MLP neurons of a small language model. Each row is named by its layer, matrix (gate and up: input weights) and neuron, and shows model dimensions 592-719. Each number is 128 + 24 x the weight over its row's rms, rounded and kept within 0 to 255. A neuron's up and down rows have the sign that makes its largest values positive.
After each neuron's rows is what it responds to, as a language model described it from the Wikipedia text at the highest values.

L4.gate812 [110 136 121  78 118 150 145 144 132 142 144 125 119 135 148 110 141 145 142  92 124  89 142 123 159 113 139  88 148 117 140 136 120  77 100 181  99 118 122 139 142  94 114 156 126 117 122 127 125 175 114 127 145 106  84 102  94 113 137 120 179 125 144 112 173 115 144 123 113 145 143 110 127 163 117 149 113 125 129  79 116 120 115 142 128 181 113 102  95 105 141 101 101 141 144 128 144 135 139 108 135 115 138 125 170 120 159 163 138 111  58  83 113 154  92 134 167 126 139 151 154 119 118 143 135 135 110 125]
L4.up812 [129 128 117 120 127 118 107 145 159  90 142 164 140 101 152 125 145 118  88  88 130 106 104 152 144 131 140 172  91 139 117 110 166 141 139 139 132 132 110  78  96 123  69 156 135 122 136  91 100 181 104 123 174 148 131 141 127 154 142 130 109 128 127 136 109 161 113 102 139 113 119 132 119 103  83 120 113 107 121 113 103  77 110 114 133 119 138  99 134 120 111 165 111 130 144 151 148 116 122 150 150 168 138 158 125 113 169 160 100 127 114  92 141 136 132 119 179 143 117  93 124 123 123 148 121 119 133 105]
Abstract noun completions

L8.gate1451 [155 151 128 120 135  86 100 143 105 102 114 145 102 123 147 145  91 145 148 141 129 160 135 129 118 106 161 116 148  94 124 108 126 106 111  98 158 147 167 108 148 123 141 126 116 135 139 117 133 111 135 108 119 114 133 169  88 149  88 133 126  88 141 166 149 144 117 124  65  97 142 138 136 100 149 140 168 108 125 159 126 105 148 119 128 110 133 187  95 141 123 152 107 174 113 171 155 134 135 108 122 145 131 105 114 131 158 131  88 125 107 123 112 127 135 153 122 129 115 121 132 127 108 122 126 155  99 125]
L8.up1451 [120 131 114 137  96  93 168 103  69  98 139 153 129 175 116 133 100 100 148 117 103 126 185 176  90 123 145 119 150 129 127 139 142 132 120  87 150 149 106  98 115 115 138 147 129 120 135 173  90 112 164  93 122 150  91 155 134 123 100 112 129 129 148 153 154 143  96 166 120 140 130 152 150 157 134 100 112 132 115 155 154 144 174 126 160 179 120 113 179 131  94  99 103 154 117  82 126 151 149  99 150 121 149 168 110 153 138 120  82 151 210 135  95 149 131 132 142 133 160 113 164 121 142  98 105 106 117 143]
Degree and comparison words

L8.gate423 [114 117  89 117 146  81 143  96 117 128 170 111 142 113 127 135 118 158 153 107 151 145 148 147 129 119 148 177 139 141 148 116 136 145 140 166 156 128 180 107 177 125 125 128 142 150 139 104 167 125 117 149 122 138 159 132 161 137 124 162 118 102 143 117 128 154 168 112 133  94  97 134 166 103 108 110 165 113 130 115 112  99 139 119 148 111 140 134 110 102 120 116  66 126 144 107 133  97 115 152 125 127 159  75  82 133 133 126 114 115  94  84 100 129 178 100 164 107 126 116 107 155 136 135 142 150 121 102]
L8.up423 [127 167 128 157 139 129  94 125 124 122 109  99 141 169 165 104 145 132 137 110 109 172 142  94  93 109 142 140 153 135 125 130 118 169  96 109 149  93 124 104 122 120 131 116 164 129 136  99 125 125  97 140 126 105 134 160 167 139 160 145 142 158 143 125 128 165 153 125 119 119 112 118 131  77 139 133 143 107  97 133 100 128  95 107 145 142 124 133 128 146 113 127 125 131 120 133 113 106 129 137 143 135 140 118 156 135 102  88 102 198 134  88  98  96 176 133 105 143 162  76 162 134 116 152 120 172 114 130]
Event/location participles before prepositions

L8.gate835 [136 123 151 190 130 141 123 105 125 104 118 136 112 125 136 122 140 177 135  74 121 118 134 148 113 112 174 121 121 150 136 140 153  92 125  65  94 137 125 144 148 141 128 120 147 124 146 132  98 122 135 110 148 111 126 138 161 119 119 155 145 109 110 143 130 115 121 121 122 139 121 137 163 115  96 154 122 136 114 137 173 110 137 135 127 128  90 140 130 150 115 165 152 136 163 126 140 106 152 159 129 183  99 136 132  70 138  97 123 103 164 119  93 118  91 139 114  99  88 132 122 110 111 116 120 119 149 128]
L8.up835 [139 150 151 146 133 147 146 114 122 166 130 123 125 123 162 141  94 172 137  76 137 147 137 133 125 144 154 120  95 148 113 116 133 140 171 116 168 136 108  87  81  99 114 146 170 113 124 140 149 107  93  76 149 109 107 144 143 135 118 149 153 135 122 129 125 134 148 149 101 140 102  93 109 130  94 120 125 135 109 163 150 127 140 128 125 149 127 162 108  99 128 134 165 123 117 163  86 139 117 119 148 150 102 131  98 107 140 143 103 135 167 119 134 158  81 153 108 129 118 128 128 138 148 118 128 164 120 145]
Post-comma modifier phrase starts

L6.gate283 [182 115 162 133  84 180 165 156 148 149 110 111  79 118 121 101 110 113 113 165 138 121 117 138 140 148 155 124  91 111  96 101  66 124 148 150 163 135 123 111  97  72 133  90 173 105 101 163 127 151 171 101 137 166 131 143 151 116  92 162 148 120 117 144 120  88 104 105 138 108 128 129 123 149  76 145 138 115 129 146  87 107 155 155 123  91 121 142 117 146 123 127 125 125 106 131  94  76 134 134  99 143 135 157 149 120 119 129 131 129 115 126 120 122 130 126 139  89 131 114 173 101 168 135 113 145  81 144]
L6.up283 [130 127 107 108 139 161 109  91 129 134 140 113 154 124 135 118 166 141 153 134 135 114 137 115 128 118 109 107 112 165 162 173 108  80 146 123 112 107 102 133 114 144  91 157 114 140 136 155 108  97 113  91 140 136 122 150  96 101 121 107 143 108  95 136 169 112 104 117 129 167 132 166 132 119 137 103 113 115 141 119 116 103 163  82  98 146 118 132 109 147 106 120 143 114 135 112 118 117 116 131 128 155 134 144 136 143 148 140 155 146 133 120 120 116 136 129 132 163 148 191 157 118 137 121 144 154 106 134]
First names in name lists

L8.gate1100 [128 161 137 133 103 133 112 156 160 125 136 156 105 148 126 112 148 136 148 130 111 104 117 158 115 166 152 126 155 135 157 135 137 121 118 118 166 110 145 144 158 135 172 113 196  98 162 166 141 144 136 124 127 150 118 146 115 156 128 129 168 146 152 135 120 131 140  79  83 144 134 122 122 136  83 138 145 131 146 123 158 138 155 147 135 119 103 140 111  92 136 181  91 104 102 121 129 100 116 118 117 108 148 154 107 134 146 131 118 137 126 135 138 100 134 117 146 148 140 108 186 148 123  81 100 148  89 144]
L8.up1100 [116 153 154 140 111  89 132  86 147 129 114 136  99 105 160 139 160  96  96 121 104  78 114 128 111 113 149 152 139 162 137 135  97 102 143 167 145 157  72 126 139 150 146 124 100 107 108 147  89 165 141 153 119 124 131 125 124 121 175 102 124 166 150 165 118 168  82 143 154 107 119 150  97 118 127 121 137 149  87 122 127 133 165 123 164 141 107 109 127 126 130 204 153 132 112  66 109 115 149 136 128 132 139 122 101 141  91 125 135 117 110 117 180 143 124 118 144 133 166 151 139 130 126 113 123 148 102 118]
Personal given names

L4.gate1082 [154 138 128 155 110 123 112 151 140 138  85 106  86 131 124 105 110 154 149 155 124 145 148 156 113 127 126 149 125 117 164 137 125  89 167 119 133 120 126 104 149 179 145 117 112 121 123  79  39 132  95 117 119 135 115 213 106 148 136 137 133 118 141 105  95 140  87 112 119 134 123 119 164 131 137 145  91 112 114 125 152 123 127 139 132 119 174 112 179 144 104  62  96 157 105 159 137 189 160 166 109 156  84 138 140 104 119 150 123 139 127 142 146 113 102  86 138 158 131 140 133 171 107 117 189 136 163 156]
L4.up1082 [108 129 118 127 113 148 160 141 162 135 134 148 137 160 146 139 119 112 130 124 115 122 163 114 110 108 151 113 130 111 118  95 135 101 150 131 143 112 110  75 150 167 144 133 149 172 136 116 129 174 111 154 170  83 113 117 141 149  87  98 163 152 163 104 171 144 109  89 113 126 110 153 146 130 121 131 135 135 158 113 169 113 137 183 109 154 124 168 144 138 123 128 155 168 120 128 132 166 151 129 134 135 119 184 163  99 148 153 166 150 135 125 135 121 119 118 172 162 140 140 128 176 141 165 119 159 166 118]
Post-verb adverbial prepositions

L6.gate1517 [120 167 125  98 123 132 106 107 130 158 177 136 137  96 156 157 119 168 153  88 154 159 165 162 139 132 137 133 147 162 112  92 131 111  93 148 136 116  84 145 110 105  95  97 152 149 166 129 109 118 108 143 157 116 150 137 109 144 130 120 175  92 128 113 111 106 102 158 113 127 125 146 137 144  65 122 111 116 113  98 133  97 144 158 115 115 133 117 122 147 127 108  96 104 129 160 124 110 186 150 142 126 124 108  99 131 119 125 164 124  96 143 141 181 170 162 137 124  76 104 109 159 138 140 125  24 135 125]
L6.up1517 [146 150 128 140 133 140  92 143 144 150 134 101 144 126 157 146 168 112  92 117 144 138 115 124 133 130 115 132  87 143 128 124 156 133 110 127 142 115 105  89  65 137 123 111 128 160 129 139 118 131 128 161 104 126 144 118 182 150 117 112 164 110 150 155 115 117 131 165 159 138 135 127 106 100 115 155 168 145 114 137  91 164 172 161 137 113 133 152 163 131 128 114 125 141 140 162 125 146 154 186 170 124 131 103  73  96 125 109 136 139 125 101 139 132 121 112 131 145 148 105 159  88 116 131 156 120 121 150]
Name-prefix codes

L4.gate54 [142 165 205 139 105 116 195 157  84 109  95 138 146 115 135  94 113  94 144 129 117 121 137 110 108 134 190 103 155 104 156  93  93 137 173 141 117 121 134  73 163  97 131 120 134 142 113 160  83 115 155 114 160  98 115 163 116  98 144 129 120 100 117  96 157 137 114 139 130 118 153 165 135 157 171 122 132 128 124 103  96 110 110 125 124 140 142 143 155 132 152 141 141 119 116 128 122 144 143 160 132 149 141 121 122 141 169 113 161  74 113 150 146 145  77 143 147  98 100 127 119 138  98  56  99  80 116 118]
L4.up54 [175  98 143 120 147  94 109 114 167 112 106 136 167 116 144 130 114 103 117 175 163 103 156 131 124 136 133 138 142 125 145 132 161 151  71 105 159 133 136  75 126 133 137 146 149 108  94 148  58 117 102 151  96 112 105 114 142 180  92  81  97 133 157  66 140 112 121 114 122  79 168 117 160 108 135 154 152 128 126  97  98 114 149 166 106 105 143 115 142 124 157 127 133 120 143 113 118 164 175 113 157 173 114 131 107 133 172  88 147 124 188 142 140 131 119 144 157 152  86 109 125 110 135 114 133  63 104 128]
Degree and modifier words

L6.gate494 [130 166 134 142 132 159 133 150  83 141 140 148 130 145 171 146 145 186 116 141  97 109 115 155 153 145 127 129 102  76 115  83 122 153  96 149 118 127 131  86 155 143 111  81  94 153 116 114 136 196 176 141 119 110 160 137 121 126 141 122 135 110 100 137 122 154  91 112 125 126 139 166 124 101 127 117  85 144 127 128  98  92 152 131 115 132 125  99 157  96 153 131 124 106 120 134 139 106 153 134 137 129 146 155 106 125 147 124 108 134 132 164 141 185 119 100  93 132 148 128 106 118 122 149  95 126 164 123]
L6.up494 [141 118 151 103 120 119  92 143 142 165 129 148 135 132 142 107 137 117 114 120 139 107 125 129 115 136 152 119 103 133 183 151  91 121 160  95 133 128  66 151 151 128 137 153 152 145 119  88  93 151 135 110 127  99 111 108 134 141 135 125 136  74 127 123 121 142 149  97 137 127  98 119 138  98 109  81 140 113 178 132 158 136 113  88 117  88 161 131 126 109 107 143 101 152 122 150 142 116 139 122 119 105 126 161 124 147 118 116  94 184 136 136 139 119 117 134 130  98  95 126  98 108 130 185 113 141 147  81]
Field and domain nouns

L8.gate27 [120 119 112  92 129 126  98 172 122 150  95 123 131 117 137 129 125 129 108 113 103 149 205 116 149 118  59 137 118 146 104 101 162 135  75 159 107 121 156 153 103 106 126 143 108 141 142 106  72 139 159 130 109 152 120 140  83 167 159 104 146 147 102 132 106 132 130 153 152 136 125 133 133 166 104 114 107 127 120 111 151 149 111 150 134 144 136 131 171 124 143 116 135 149 135  97 108 129 116 116 140 107 145 128 143  85 124 143 118 139 130 144 117 145 142 101 133 107 120 132 146 102 140 131 126 123 119 126]
L8.up27 [136 183 143 146 121 101 113  88 115 135 103 115 141 102 129 138 114 153 129 147  78 127 135 121 135 128 136 149 128 114 139 130 111 120  74  95 163 123 119 165 112  99 122  61 112 123 151 130  93 104 117 115 111 134  96 112  97 152 137 102 130 138 114 120 153 147 130 175 115 121 122 118 135 165 155 130 127 111 134 128  99 144 104 127  95 138 156 158 144 152 138 131 156 135 156 146 140 122 112 168 156 144 139 105 104 107 137 153 132 145 117 120 157 151 108 162 139 121 146 156 118 159 131 137 128 129 168 117]
Competition results and placings

L6.gate64 [110 127 124 151 162  97 147 115 144 175 123 163 125 122 159 104 159 133 146 149 102 135 144  94 156 129 140 154 124 105 112 119 139 138 153 122 132 105 114 144 111 131 136 120  94  88 124  92  98 130 127 169 135 138 133 127 133 148 137 151 103 124 123 112 117 128 128 121 120 129 137 144 142 115 143 126 139 113 124 125 124 112 119 143 143  80 128 208 137 141 142  91 112 131 135 133 115 160 116 138  98 104 112 143 162 190 146 120 133 152 101 131 147 164 116 145 134 126 133 132 136 132 132 140 160 182 152 114]
L6.up64 [142 176  98 134 139 147 122 104 111 114 171 115 102  96 134 114 141 147  87 115 135 106  56  98  76 152 176 113 140 155 145 135 135 143 133 134 113 113 111 119 155  93  82 116 162 146 103  78 142 125 128  98 116 150 161 130 143 167 124  85 117 124 157  97 102 145 174 143 103 113 122 109 132 136 134 109  93 133  69 131 103 138 164 126 139 144 178 106 151 132 140 151  88 128 136  97 118 119 148 158 119 167 136 155 146 105 126 170 108 131 133 125 141 122 174  94 160 157 124 107 127 114 118 114  98 113 116 106]
Preposition "in" mostly

L6.gate813 [158  92 137 129 157  91 136 111  87 143 121 114 150 163 128 139 134 126 136 127 119 146 125 135 103 146 110 179 136  79 143 127 156  48 153 138 124 123 126 120 110 144 187 143 135 134  95 105  97 117 142 130 108 103 116 118 150 172 119  85 162 107 120 147  85 141 103 108 137 137 147 131 133  95  98 116 122 119 129 148  70 133 153 109 116 102 135 143 106 179 108 137 143 111 162 120 109 134 131 148 117 117 131  99 123 142 147 102 167 110 130 118  90 139 114 135 145 108  93 149 115 123 122 109 102 112 143 108]
L6.up813 [ 65 138 153 136 148  55  95 115 106  99 114 138 125 146 111 125 149 128 133 125 147 147  97 123 126  75 151 123 134 128 185 104 120 121 119  90 179 138 114 135  82 146 113 153 141 125 128 143 116 126 203 139 125  98 130 158 149 123 120 107 114 163 121  94 134 126 172 164 122 170  84 134 120 151 150 123 118 168 108 108 125 134 163 137 155 161 131 124 129 123 103 136  91  75 104 116 156 128  92 160 107 117 155 140  76 128 126  94 162 118 128 129 139 119 158 175 115 160 113 130 127 101 114 117  93 109 118 118]
Degree and superlative modifiers

L4.gate208 [126 183 141 138 118 137  24 122 151 129 122 136 172 138 142 151 122 114 148 126 172 109 128 121 153 102 109 131 158 157 143 128 113 137 156 124 147 122 157 121  95 133  98 111 134 127 112 115 141 148 142 157 118 112 161 120 184 118 151 129 137 137 143 122 147 145 126 136 147 107 103 140  97 124 126  92 155 123 105 101 130 151 160 152 121 106 116 147 131 160  57 152 147 120 143 146  95 157 159 124 145 105 125 122  97 138  93 151 172 108  99 152 182  71 166 153 142 143 147 140 152 134 140 139 112 139  91 152]
L4.up208 [128 137 151  94 146  93 150 100 135 125 116 123 128 158 126  94 113 151 128 117 122 125 131 108 112 126 104 104 121  99 128 150 108 104 121  99 135 127 125 104  75 129 112 138 123 106 132 121 130 113 112 159 124  64 121 114 112 135  91 155 174 152 143 144 103 134  78  97 100 113  88 128 124 153 145  96 148 108 131 132 155  84 105 111 135 136  81 113 161 124 136 136 164  96 154 109 100 165 127 144  96 151 102 100 142 102 123 139 186  70 129 144 124 157 117  59 111 136 124 117 135  82 149 174  84 108 118 149]
Partitive quantifier words

L8.gate540 [156 163 137 110 104 130  94 146  78 108 170 124 118 148 131 158  89 147 113 165 128 116 131 107 154 165 138 132 129 133 144 110 125 116 128  90 137 110  66 144 129  98 111 114 126 103  95 135  84 108  99 113 135 122 160 160 155 153 155 101 132 132 118 146 103 147  85 126 155 164 108 135 131 131 134 126  95 112 113 120 128 112 146 123  94 137 101 123 149  98 123 140 112 121  93 144 140  88 132 138  99 167 131 132 104 109 124 146 117 149 135 145 112 114 130 139 135 151 173 137 146 193  68 132  86 150 130 145]
L8.up540 [154 118 137 104 115 178 129 129 144 144 156 131 125 110 149 171 139 188 127 144 127 105 176 143 147 128 170 123 154 133 110 125 120 191 125  81 136  67 128 114 128 132 129 111 115 101 117 141 130 167 117 136 169 156 151 107 126 107 128 145 180 130 148 129 125 150 125 104 165 137 122  91 119 128 147 121 103 149 120 143 160 111 113 138 137  93 129  80 166  91 175 138 111 153 119 138 142  90 171 142 118 148 149  91 111 114 133 119 136 140 151 108 100 130 158 135 159 147 169 135 130 169  75 111  92 192 110 129]
Abstract nouns in titles

L4.gate303 [131 168 137 122 105 118  99 120 105 144 107 171  86 110 163 144 131  96 111 120 166 130 156 127 119 121 124 142 142 110 171  94  86 191 110 148 143 128 112 130 148 121 121 121 164 132 123 108 149 156 135 130  98 170 101 120 162 137 100 135 174 119 153 112 108 124 160 150 130 166  99 166 109  90 136 131 128  94 178  94  80 181 116 135 118 181 110 135 147 155 100 119 123 125 112 141 110 150 132 118  98 103 124 119 116  79 149 129 156 142 105 102 148 110 151 135 131 135 119 149 171 139 126 142 113 131 121 166]
L4.up303 [135 105 135 125 104 137 102 144 148 156 138 112 112 112 123 167 161 129 118 102 144  98 104 144  88 122 126 114 124 115 117 135 137 127 145 167 135 147 150 123 114 116  91  76 100 117 183 131 115 133 130 125 135 114 138 154 118 181 138 110 150 135 141 117 100 162 126 121 159 152  92 100  80 121 148 139  96 130 126 114 146 164 138 125 124 211 128 161 154 145 120 140 119 115 113 134 107 131 146 112 119 116 143 111 160 146 127 131 143 111 138  89 155 130 128 140 153 132 124 111 158 134 142 172 137 143 174 136]
Country tags in sports tables

L6.gate1155 [130 163 113 155 129 163  52 117  83 147 147 160 129 179 151 146 169 160 161  93 105 166 150 137 165 129 109 139 120  94 109 117  96 159 116  92 160  99 150 138 142 102 128 143 112 140 141 138 169 137  94 131 111 136 170 107 132 161  97  96  63 131 143  98 134 172 119 119 156 130 124 112 117 132 133 132 134 131 160 135 130 107 132 163 103 135 140 103 132 105 123  93 137 111 133 144 150 116 145 104 109 159 140 149 118 125 134 131 113 143 106 132  91 107 166 104 153 156 124  82  84 151 155 109  77 159 137 145]
L6.up1155 [128 134  98 165 163  96 117 122  93 141 153 122 140 130 133 104 152 127 138 102 107 133 137 145 106 118 160 121 114 139  98 130 155 130 126 145 132 163 130  95 166 108 128 146 126 118 147 107 172 112 123 114 138 120 140  98 140  87 114 137  83 114 120 150 136 139 155  76 116 136 127 133 131 138 115 178 147 105 105 137 104 130 128 152 121 137 132 120 132 147 109  99 119 101 146 161  96 114 113  96 131 108 207  84 148 122 114 111 107 117 100 173 125 123 166 128  83 104 102 119 135 177 128 129 128 155 118 135]
Passive past participles

L6.gate437 [ 74 139  85 112 150 140 122 135 188 141 133  81 104 172 151  89 145 117 107 130 124 131 186 114 144 160  90 121 142 122 105 163  67 115 130 137 130  77 127 138 140 118 164 167 144 124 111 116  90 111 160 108 113 141 104 152 137 153 102 101 138 124 140 115 130 146 150  84 160 108  87 115 123 103 136 148 100 118 116 121 132 119 169 163 145 127 131 131 181 143 139 112 123 139 120 131 130 148 136 108 108 159 131 141 147  96 183 131 198 160 142 140  94 130 161 118 131 137  86 145 150 135 122 133 127 123  95 174]
L6.up437 [157 111 135  66 151 140 132 125 123 138 151 105 160 158  96 113 109  89 143  93 130 123 143 119 157 173  97 111 153  97 125 132  93 131 106 127 140  84 129 122 103 130 132  99 183  82  97 134 117 100 143 106 145 146 112 167 128 165 127  92 128 124  97 139 121 140  98 140 126  89 143 113 127 114 124  83 142 124 122 109 121 141 118 155 113 114 104 152 115 116 163 146 132 126 140 137 141 158 112  98  99 151 148 132 121 132 143 104 145 158 120 112 108 116 174 113 169 125 123  88 173 125 110  86  86  93 127 149]
Quantifiers and name pieces

L8.gate1460 [163  98 119 159 140 128 129 112 163 136 134 137 111 152 109 124 125 114 157 146  95 114 135 139 138 143 164 114 114  90 129 141 151 104 123 114 171 139 135 113 119 133 110 130 114 123 136 148 147 122 117 126 164 130 117 142 118 106 130 166 156 110 149 142 107 149  94 139 110  89 129 150 134 174  98 137 139 139 144 109  95 183 153 150 117 149 156 106 163 117  86 179 136 155 156 141 200 117 128 102 133  81  92 118 139  59 138  90 151 120 107 101  77  97  76 108 167 149 125 110 133  83  69 137 109 144 111 134]
L8.up1460 [101 134 118 127 150 117 135 127 152 111  92  74 129 146 130 128 119 158 106 138 109  96 144  81 144 151 141 129 123 129 117 126 117 140 219 153 127 155 135 157 133 122  75 115 137 119  93 134  92 120 182 126  71 141  98 127 156 145 140 112  90 149  65 143 125 168 133 118 137 124 117 117 151 148 118 125 133  97  72  99  92 125 101 147 110 144 151 151 140 134 112 107 130 118 124 118 135  97 140 128 123 175 135  86 177 121 115  84 160 122 141 117 114 123 103  96 115 159  95 110 130 112 124  98 187 143 138  82]
The word "in"

L4.gate129 [ 97  86 123 148 124 117 124 145 107 120 168 145 115 160 131 124 141 159 157 153 147 129 110 107 152 131 114 124 117 102 217 108 140 128 156 125 121 119 138 106 136 130 136 130 128 100  90  98 110 123 151 100 113 122 153  65 170 115 138 156 143 139 127  81 152 140 125 128 148 106 119 103 162 129  94  82  94 114 141 144 115 156 150 130 141  94 144 184 109 101 142 108 143 103 147 136 140 112 128 151 121 146 125 116 103 130 122 148 121 118 131  92 133 142 136 157 128 135 140 143 128 157 106 136 135 156 110 185]
L4.up129 [160 118 149 114 120 120  55 133 123 137 127 107 123 148 170 165 147 100 150 110 131 116 110 134 101 135 117 187 161 117 149 128 143 144 126 123 115 104 138  83 114 140 150 134 142 129 123 138 118 154  68 127 187 133 137 125 169 138 123 129 147 118 173 129 105 120  96 113 130 138 110  84  80  92  85 137 132 118 108 113 106 125 166 138 168 154 132 131  97 153 116 160 119 155  96 124 115 123 139 103 112 133 122 135 102 132 128 117 168 174 121 106 145 125 119 136 126 115 134 109  99 161 109 152 128 165 144 151]
Passive past participles

L4.gate1314 [138  87 181 177 121 150 190 121 149  97 124 129 100 126 101 199 140 108 155  85 112 115 146 115 123 138 112 125 107 135 120 128 132 136 100 104 135 153 160 166 143 129  97 117 128 118 118 113 155 107 147 123 144 138 109 126 104 116 128 110 108 137  80 132 124  79 146 142 143 167 117 137 123 122 114 100 150  81 136  88 108 127 136 133 125 159 172 147 151 136  82 101 140 122 112 140 121 153 175 119 132 133  87 130 100  95 142  66 146 108 151 130  85 104 142 134 120 167 163  94  93 152 100 124 107 114 109  97]
L4.up1314 [107 109 105 120 174 133 108 137 123 101 149 152 146 164 131 110 154 113 174 131  65 153 167 130 127 151 130 165 110 144 132 142 164 102 150 145 124  67 119 128 125 164 149 157 128 105 138 133 143 131 103 106 125 139 149  95  98  87 156 103 103 123 110 131 127 131 108 108 103 143 149 161 138 141 101 123 149 117 106 128  94 148 117 120 112 130 157 116 110 139 121 110 130  99  96 116  80 136  94 113 105 131 120 112 118 158 114 144 134 136  96 127  84 100 197 190 157  89 126 127 156  81 113  92  99 168 145 160]
Start of new name

L4.gate239 [ 89 122 123 172 113  89 127 156 110 122 136 152  78 125 174 116 125 128 145 120 151  80 110 165 130 174 139 152 121 140 122 115  78  88 142 108 124 142 112  77 156 119  88  97  99 116 160 164 141 146 116 153 148 120 114 110 171 133  89  99 131 157 119 101 161 104 103 156 147 143 144 144 144 113 112 148 144 137 130 163 178 170  93 130 149 133 124 111  83 111 133 165 123 140 106 121 134 170 149 141 161 147 159 159 168 123 152 131 120 111 149 137 123 133 129 146 126 116 147 149 129 125 145 156 157 132 177 137]
L4.up239 [139 123 151 130 135  98 113 127  94 118  82 170 124 126 172 132 131 112 153 127 145 146 165 139 154 115 112 110 136 127 105 102 157  80 123 153 114 122 106  79 131 114 132 126 111 132 126 142 151 151 148 158 132  95 114 149 133 134  93 149 112 146 122 111 157 139 104 160 113  88 124 148 115 104 142 157 146 114 115 120 123 106 107 123  78 130 149 170 116 145 132 127 176  94 113  69 144 147 123 108 144 157  90 149 142  97 133 169 111 121 157 100 118  90 159 195 133 136 134 134 119 145 114 144 115 164 123 157]
Post-noun naming continuations

L8.gate240 [102 118 145 145 104 150 121 126 116 126 149 151 144 183 149  94 131 122 151 109 113  76 138 131 147 127 140 154 124 157 141 143 102 157 121 134 140 201 152 141 153  94 113  98 106 139 116  93 109 124 186 123 135 131 109 101 109 126 131 125 138 129 109 168 147 135 112  90 101 130 136 117 146 120 152 133 112 139 145 166 137 123 119  95 139  94 118 100  96 158 161  99 169 130 131 101 120 128 108 109 110  96 115 169 160 119 124 130 135 109 116 135 162 129 155 134 100 123 129 159 157 189 135 123  83  72 178 122]
L8.up240 [144 109 186 144 109 142 133 127 117 169 115 125  86 145 115 134 125  73 132 125 119 135 134 160 147 120 129 122 141 132 103 158 138 130 126 132  74 181 121 127 116 120 104 158 143 159  79 135 143 109 150 149 110 145 148 105  89 111 100  77 123 150 106 159  54 161 116 167  88 109 126 158 133 126 143 133 125 169 141 154 140 156 108  97 126 140 164 111 126  93 137 128 111 117  93 105 134 143 150 160 161 158  93 135 133 115  97 142 135 123 119  99 118 101 144 176  88  64 116 130 139  97 146 113 100 149 145  82]
Quantity words, name fragments

L6.gate1494 [114 150 107 161 133 115 156 101 153 145 155 130 113 126 143 150 115 140 170 133 103 136 144 168 142  88 120 148  68 132 125 105 138 129 119 121 133 126 113 119 103  94 108 114 124 102 150 138  88 153 116 121 115 118 164 133 164 120  84 128 110 130 137 125  79  91 118 168 127 127 165 158 134 122 112 132 138 121 136 103 128 125 186 139 106 130 108 136 154 132  94 164 172 114 101 107 105 141 164 125  95 141 141 102 132 119 128 111 128 107 106 111 141 116 172 110 154 156 119 130 140 204 170 137 142 106 120 101]
L6.up1494 [119 142 105 146  92 153 158 161 144 114  82 131 136 170 146 165  90 147 148 140 120 136 115 144 121 158 103 157 131 121 113 133 125 137 138 137  78 124 103 142 175 100 133 127 110  83 120 118 182  86 185 130 141 172 109 130 125 150  88 114 137 121 125 131 118  70 127 134 139  93  97 147 130 149 128 103 135  94 164 162  94 102 168 160 165 113 174 116 160 152 107 119 114 101 105 116  96 126 147 105 138 130 158 127 181 149 145 113 105 105 129 135 135 135 139 139 114 169 110 114  72 180 141 132 135  80 106 120]
Capital "I" tokens